config.toml
num_hidden_layers = 8
num_attention_heads = 4
norm = "rmsnorm"
norm_place = "pre"
norm_eps = 1e-05
init = "uniform"
init_std_qkv = 0.0235
init_std_down = 0.0
lr_head = 0.00576
schedule = "cos"
max_seq_len = 1024
max_steps = 4938
MLP neurons of a small language model. Each row is named by its layer, matrix (up: input weights) and neuron, and shows model dimensions 304-367. Each number is 128 + 24 x the weight over its row's rms, rounded and kept within 0 to 255.
Before each neuron's rows, "fires after" lists the tokens most often just before its 100 highest values on Wikipedia text that the model never trained on.

fires after: " \"", " [", "/", " (", " '", "\n"
L2.up1243 [122  90  81 105 107 143 117  93 151 132 156 180 125 136 143 134  89 160 151 134 134 102 164  96 122 165 109 110 122 123 131 128 115 182 128 126 118 157 145 120 110  80 130 132 132 112 158 162 116 122 110 136 105 140 133 119 102 153 113 113 132 145 138 126]

fires after: " a", " the", " ", "\n"
L2.up771 [140 125 142 135  89 113  86 108 117  83 145 159 122 135 140  83  92 105 130 118 149  92 162 116  73 109 117 138 136 101 105 151 122 109 149 115 128  88 136 170 126 106 134 116 133 136 127 123 119  92 129 123  94 162 125 130 132  98 115 118 109 168  92 159]

fires after: " the", " a", " Der", " an", " The"
L2.up120 [139 137 137 133  99 146 126 108 139 103 106 135 120  87 162  84 109 121 114  84 151 170 145 131  99 135 163 163 195 146  83 102 116 165 118  74 109 150 111 131  98 159 152 158  95 127 102  84  79 122 145 127 107 123 111 141  58 123 137 123  91 103 134 108]

fires after: "\n", "us", "or"
L2.up1428 [152 110 114 125 145 126 147 127 136 111 109 101 139 130 160 126  93 153 131 160 123 135 150  91 115  82 106 124 139 106 113 158 111 121 152 147 130 135 164 113 121 144 129 175 132 136 104 138 160 107  87 101 150 180 123 157  86 119 138 175 141 117 127 127]

fires after: " |", " l", "|", " Gr", " R"
L2.up183 [121 132  84 123 110  93 125 151  93 175 143  81 155 121  93 142 136  99 147 148 151 128  81 108 118 137 131  59 103 130 160 120 176 141 109 122 130 158 107 141 177 137 111 131 168 119 123 116 120 126 131 130 146 115 124 102 123 138 107 104 136 145 112 153]

fires after: " \"", "-S", " (", "C", "w.", "-d"
L2.up727 [152 113 129 148  98  89 160 127 143 197 153 154 103 145 151  97 132 169 103 126 151  96 122 134 119 168 140 132  87 132 104  88 123 140 121  91  77 169 132 177 127 113 102 141 179 121 165 119 121 136 112 127 131 148 119 156 107  67 127 133 185  99 135 117]

fires after: " the", " R", " S", " The", "The", " sq"
L2.up1574 [148 150 121  94 132 119 133 133 144 167 127 187 101  87 139 135 100 154 108 122 110 149 122 134 144 147 164 153 174 145 120  94 133 141 156  95  70 139 132 126 137 151 144 104 140 159 117 164 105 111 118 146 129 115 113 162 157 100 128 120 119 109  97 127]

fires after: " A", " R", "R", " S", " T"
L2.up1423 [137 123  81 149 108 134 137 154 161 131 144 121 156 173 104 103 139 124 165 159  87 133 126 119 125 151 115 158 142 111 126 151 119 130 131 130  86 163 151  99  95 168 153 149 191 144 123 126  99 106 151  84 158 163 108 149 117  81 120  98 149 109 149 101]

fires after: "\n", ".", "s.", " although"
L2.up801 [140 137 105 106 142  57 129  84 153  95 124 140 125  66 136 155  80 121 105 123 153  92 148 179 131 148 107 172  93 132 124 124  83 111 161 150 129 131 128 132 131  43 103 147 136 139 103 137 112 163  76  92 145 146  72 109 107 157 107 160 144 153 125 120]

fires after: " the", " f", "eth"
L2.up2000 [144 131  80 105 135 114 152 126 111 128 169 159 142 117 108 141 111 108 135 129  94 132 138 154 179 144 104 164 142 120 112 126 134 136  74 122 155 163 122 151 146 108  91 117 131  87 119 120 139 111 147 141 120 117 117 116 134 114 136 121 131 163 108 128]

fires after: "\n", " am", "|"
L2.up17 [144 104 108 102 126 146 116 116  97 117 152 103 107 140 136 149 147 173 164 155  79 149 120 131 135 141 159 135 107  78 120 115 113 111 152 160 131 116 116 118 117  77  86 145 115 128 120  84 110 103 145 115 197 107 152 163 115 149  90 139 126 129 100 127]

fires after: " the", " \"", "×", "/", " The", " his"
L2.up1076 [154 136  97 156 130 145 109 134 126 112 111 143 141 141  93 130 155 127  94  92 131 110 130 165 135 167 109 113 103 116 142 102 141 151 107 116 119 110 113 113 101 107 138 121 131 112 171 112  64 162 129 107 152 133 133 170 146 158 115 149 119 123 159 123]

fires after: " the", "ur", "il", " The", " Ar"
L2.up990 [135 128  76 130 115 109 174  96 150 111 140 134 116 145 101 116 144 167 161  75 129 137 140 112  82 121 150 148 122 135 138 134 143  82 135 143 113 106 129 122 132 117 162 111 132 138  82 120 181 100  93 153 123 112  87 109 104 139 191 134 115 133 113 130]

fires after: "\n", " A", " \"", " [", " (", "-A"
L2.up765 [101 140 124  97  93 132 165 123 135 133 182 100 107 157 147 136 169 126 124  94 118  93 141 134 145 166 118 120 152 103 133 136 135 100 127 173  94 152 153 154 113 145 158 137 109 137 178 150 109 126 149 124 111  92 149 164 141 162 133 131 135 121 134 130]

fires after: " the", "|", " a", " one", " as", " A"
L2.up1868 [114 148 161 137 127 114 150 122 125 125 107  97 132 164 147 153 137 119 124 130 135 135 132 105 115 130 103 138 144 127 104 117 127 139 130 119 143 113 145 170 112 129 191 102 121 142 148  86 140 148 137 123  96 155 115  90 138 124 101 160 138 159 127 171]

fires after: " to", "-", " would", " his"
L2.up1133 [119 147 144 116 136 138 137 148 125 108 145 150 155 166 134 128 147 161 146  93 107 148 161 131  98 144 130 175 123 117 145 157 117  93 115 147 112 154 123 144 159 134 126 160 108 100  59 125  91 150 115 123 150 151 122 137 118  94 144 145 162 151 146 146]

fires after: " the", " D", " in", " M", " a", " of"
L2.up1723 [123 123 133 113 123 116 113  81 120  73 132 123 161 122 150 129 116 125  98 124 153 116  88 163 115 117  95  94 136 144  93 138 104 141 133 107 105 132 128 157 131 104 116 142 109  99 144  81 141 100 126 124 146 134 130 137 105 149 102  99 114 100 136 135]

fires after: "\n", " |", "-", ")", " state"
L2.up1774 [105 156 142 125 100 120 123 113 143  86 174 122 130 164 130  99 148 145 183 154 132 137  93 160 135 133 124 161 122 150 124 125 128 127 125  95 126 127 132 148 198 154 155 133 143 119 122 127  95 119 103 154 106 113 141 130 106 114 150 133 153 113 149 124]

fires after: " |", " −"
L2.up807 [126 153  94 129  94 115 122 124 116 158 160 118 112 103 151 120 139  90  86  98 103 145 126 147  98 145 131 101 169 132 149 112 139 128 147 161 133 180 164 124 145  72 121 168 118 135  83 152 141 180  89 119 109 116 121 140 121 149 110 107 130 133 119 115]

fires after: " B", " b", " M", " P", " |", " Lam"
L2.up222 [152 126 179 160 115 115 132 134 122 145 116 152 138 127 131 169 148  68 105 128 125 114 118 115 146 135 108 159 122 166 114 153 177 117 115 119 156 159 117 145 166 174 115 165 132 153 140 118 121 107 121 117 110 164 118 110 111 151 112  83 101 151 139 100]

fires after: "\n"
L2.up1426 [155 173 142 127  97 127 128  93 157 126 133 147 168 137 154 152 120 162 168 101 125 149 155 125 134 157 159  84 154 123 140 147 140  92 129  98 177 160 147 166  99 112 117 160 112 103  72 139 134 155 129 147 118 121 168 128 127 149 126 133 108 127 131 157]

fires after: " the", " The", "The", " '"
L2.up1999 [143 139 113 133  95 125 165  69 159 162 119 129 161 105  94 114 146 137 124  90 113 151  96 127 178 144 102 114 167 116 151 161 123 106 122 153 100 101  82  93 159 111 151 130 133 109 140  93 102 120 127 133  98 108 118 125 120 106 137 122 140 127 107 151]

fires after: " |"
L2.up1282 [134  94 139 110 105 124 109 154 133 119 115  96 149 119 168 144 115 159 130 112 110 122  99 143 102  77 129 127 171 180 164 170 134 127 131 113  77 156  98  90 148 130 108 136  56 112 108 152 109 129 143 145 153 123  76 113 161 128 114  87 131 165 195 129]

fires after: " on", " On", "On", "|", " in"
L2.up1260 [116 123 146 138 174  96 114 112 132  92 130 151 153 108 141 108 119 112 113 157 109 136 123 141  82 146 160 114 106 111 156 148 119 147 105 119 127 121 143  94 147 132 103  97 107 155 148 176  77 152 117 147 168 191 131 123 117 110 118 169 142 140 148 145]

fires after: " W", " P", " J", "W", " R", "B"
L2.up342 [107 108  74 150 120 144 149 140 174 126 124 109 140 146 144 138 107 122 126  81 126 126 162  90 138 120 156 132 119  92 104 143 161  88 137 165 125 130 124 143 131  88 146 143 125 144 184 138 139 123 108 117  71 107 128 176  74 110 135 139 146 136 137 123]

fires after: "\n", " 4", " 6", " 5", " 8", " 3"
L2.up804 [167 139  78 142  93 126 154 165 126 130 114 172 126 128 171 152 143 141 176 104 100 120 137 137 168 137 143 148 134 149 113 159 125  74 130 113 129 137 140  91 133 127 126  92 122 143 130 102 113 145 125 111  95 123 130 139 137 166 125 124 125 149 139  46]

fires after: "\n"
L2.up500 [147  99 134 142 127 103 133 147 174 122 168 142 127 141 122 114 126 130 125 115 132 142  91 144 136 130 104 151  88 156 177 135 145 126 171  85 116 139 133 147 121 152 109 115 119 101 156 111 159 126 161 153 132 146 137 123 175 100 140 115 115 114 102 133]

fires after: " the", " 18", " a", " 5", " 7", " 14"
L2.up3 [159  98 179 136 109 147 128  85 116 124 133 135 132 104 136 159 116 133 174 130 150 101 132 108 165 119 141 132 136 117 111 161 135 116 128 134 128 123 124 133 125 141 122 122 106 116 118 104 158 103  87 151 122 125 127 112 137 110 136 136 146 163 115  86]

fires after: " the", " S", " de", " Pal", "The", " in"
L2.up1067 [147 123 103 112 147 123 160  92 131 188 123 132 149  97 142 156 141 140 101 128 181 127 120 136 119  84 170 138 127 191 119 138 109 149 149 120 128 138 108 110 100 147 157 137  98  92 135 126 171 135 154 102 177 133 120 129 127 117 138 135 144 116 134 140]

fires after: " F", " Y", " L", " X", " l", " f"
L2.up489 [147 125 149 160 119 116 130  90 160 116 110 147  98 178 144  92 117 112 118  96 141 118 115 120 121 157 121 114 141 100 141 157  86  99  94 133 122 123  91 151 117 105 112 127 114 127 166  93 138 139 110 126 158 127 146 114 166  72 119 131 126  88 153 111]

fires after: " of", " and", " in", " to", " for"
L2.up1841 [149 146  88 122 107 125 128 108  81 159 174 174  91 139 129 141 107 121  88 161 150 141 157 145 100 111 123 133  79 153 112 139 132 119 117 141 131 119 136 122 136 133 156 108 113  97 106 140  51 131 165 149 106 109 127 149 123 107 127 135 115 110 131 139]

fires after: " F", " B", " P", " b", "B", " p"
L2.up314 [153 134 132 155 129 119 123  68 105 131 164 151 141 122 123 152 137 146 135 114  92 168 106 142 147 172 139 117 141 120 153 108 137 141 125  97  92 155 116 106 128 131 141 138 152 181 117 129  90 115 141 136 103 135 139 133 119 148 117  72 118  82 156 118]

fires after: " the", " of", " Miss", " on", " in", "For"
L2.up1300 [134 109 135 141 125 133 130 123 125 127 120 123 117 132 140 121 126 136 133 162 138 135 155 117 125  95 160  86 138 154 110 121 152  99 133 141 100 120 127 139 124  91 103  96 120 148 124 132 131 127  98 122  73 157 114  62 114  90 120 153 126 116 113 116]

fires after: " D", " R", " st", " Char", " r", " d"
L2.up35 [130 163 186 119 163  96 183 125 154  98 163 181 110 162 143 127 137  92 109 119 117 116  73 105 111 150 121 132 129 138 100 121 196 124 117 136 126 132 126 131 114 131 107 158 144 110 125 114 117 173 111 130 162 169 140 157 142 116 133  99 108 196 102 156]

fires after: " D", "R", " R", "D", "-A", "B"
L2.up1233 [123 127 142 111 127 102 128 107  92 144 106 164 105 172 146 120 124 107  92 107  85 109 160 122 114 142 163 174 160  98 124 109 130 144 121  87 115 168 124 134 158 114 112 107 125  70  85 147 123 166 134 114 133 111 162 141 121 118 146 122 142 132 129 127]

fires after: " =", " Associ", " and", "-C"
L2.up212 [157 105 101 110 145 105 161 132 110 106 140 152 183 116 107 157 160 175 178 146 102 106 136 108  98 100 139 141 122  97 108 143 152 104 107 123 150 120 127 146 122 102 157 116 153 145 172 139 131 100 122 162 121 155 118 152 138 192 139 147 182 155 130  90]

fires after: " Ro", " R", "R", " P", " p", "-R"
L2.up1846 [116 154  96 144 174 140 131 127 126 139 137 143 104 134 126  61 100 110 126 133 126 110 126 142 131 106 155 128 116 154 150 137 153 121  96 143 156 164  89 108 134 126 132 120 120 131 130 148 133 176 132  86 124 131  85 136 148 117 136 127  69 175 132 131]

fires after: " F", " J", " Y", " f", " Gra", " O"
L2.up1094 [109 135  82 146 157 136 152 105 144 168 164 131 146 118 121 152 157 121 103 116 126  96 163 111 106 123 171 165 140 166 131 117 153 153  80 191  78 109 108 151 105 125 172  95 113 112 127  84 163 117 129  96 144  98 115 117 122 100 138  82 108  95 162 140]

fires after: " R", " D", " F", " r", " Re", " B"
L2.up1001 [139 121 127 137 124  75 121 108 154  91 147 162 178  97 114 124 116 138 119 118  75 137 114 108  83 162 145  79 114 174 172 145 132 149 111 162 119 170 123 150 154  90 114 148 146  81 108 153 172 145 121 105 149  99  97  95  96 152 125  78 154 125 119 128]

fires after: " of", "+0", " for", " Player", " ±%"
L2.up31 [136 133 121 106 101 158 128 109 120 141 128 115  60 114 137 131 142 124 112 132 110 138 157 145 114 118  96 113 137 151  99 123 128 106 120 130 136 110  91 149 110  97 128 112 151 111 142 110 130  86 131 123 109 132  85 117  77 121 139 143 118 143 122 123]

fires after: " the", " v"
L2.up1360 [175 139 151 122 137 124 142 112 158  95 154 101  95  89  87 111 119 116 108 114 137 125  90 106 113 104 147 114 156  93 100 134 155 119 100 116 139 135 109 144 134 141 163 153 106 147 113 107 184 113 125 127 115 129 129 105 134 141 136 130 168 118 131 109]

fires after: " the", " M", " S", " am"
L2.up486 [199 121  96 137  86 138 168  90 109 125 153 130 151 142 147 120 163 164 131 129  80  91 149 118 121 128  90 147 102 164 180 128 139 105 158 172 125 129 123 117 125 107 134 176 111 142  83 181 174 132 116 126 130 155 148 161 142  87 113  98 115 160 100 132]

fires after: "\n", " '", "iseries", "\""
L2.up973 [105 150 103  86 123 153 152 165 143 106 109 105 127 113 108 124 124 125 148 123 144 106 157 113 153 138 107 141 168 115  89 115 167 156 147 111 130 132 142 140  87 117 129 119 146 107 121 130 100  89 144  82 143 114 151 109 111 145 130 106 128 101 160 148]

fires after: " |", " l", " L", " c", " d"
L2.up99 [111 110 143 143 155 103 187 117 155 110 123 168  63 144 143 145 133 127 124 128 110 126 123 112  99 107 103 134 110 124 147  76 161 125 146 132 138 143 129 171 104 123 137  82 155 151 145 130 118 121 154 125 133 135 131 145 142 134 148 137 119 128 143 139]

fires after: " |", " on", " the", " M"
L2.up1419 [145 120 109  94 145 106 144 173 109 159 104 138 161 106 147 123 119 114  86  93 162  79 143 128 150  87 154 170 143  92 153 184 130 131  67  94 130  95 132 151 158 107 133 129  93  94 136 102 140 164  92 146 142 149 120 138 119 116  94 163 165 118 164 155]

fires after: "\n", " De", "===", " Saint", "=="
L2.up74 [114 146 129  93 122 116 140 124 158 101 103 119 148  88 150 164 110 157 151 155 117  96  88 133 113 120 143  71 142 107 112 127 168  89 126 130 129 129 102 118 146 137  87 163 128 105 112 116 142 107 156 153 117 170  99 140 205 122 123  71 105 156 140 138]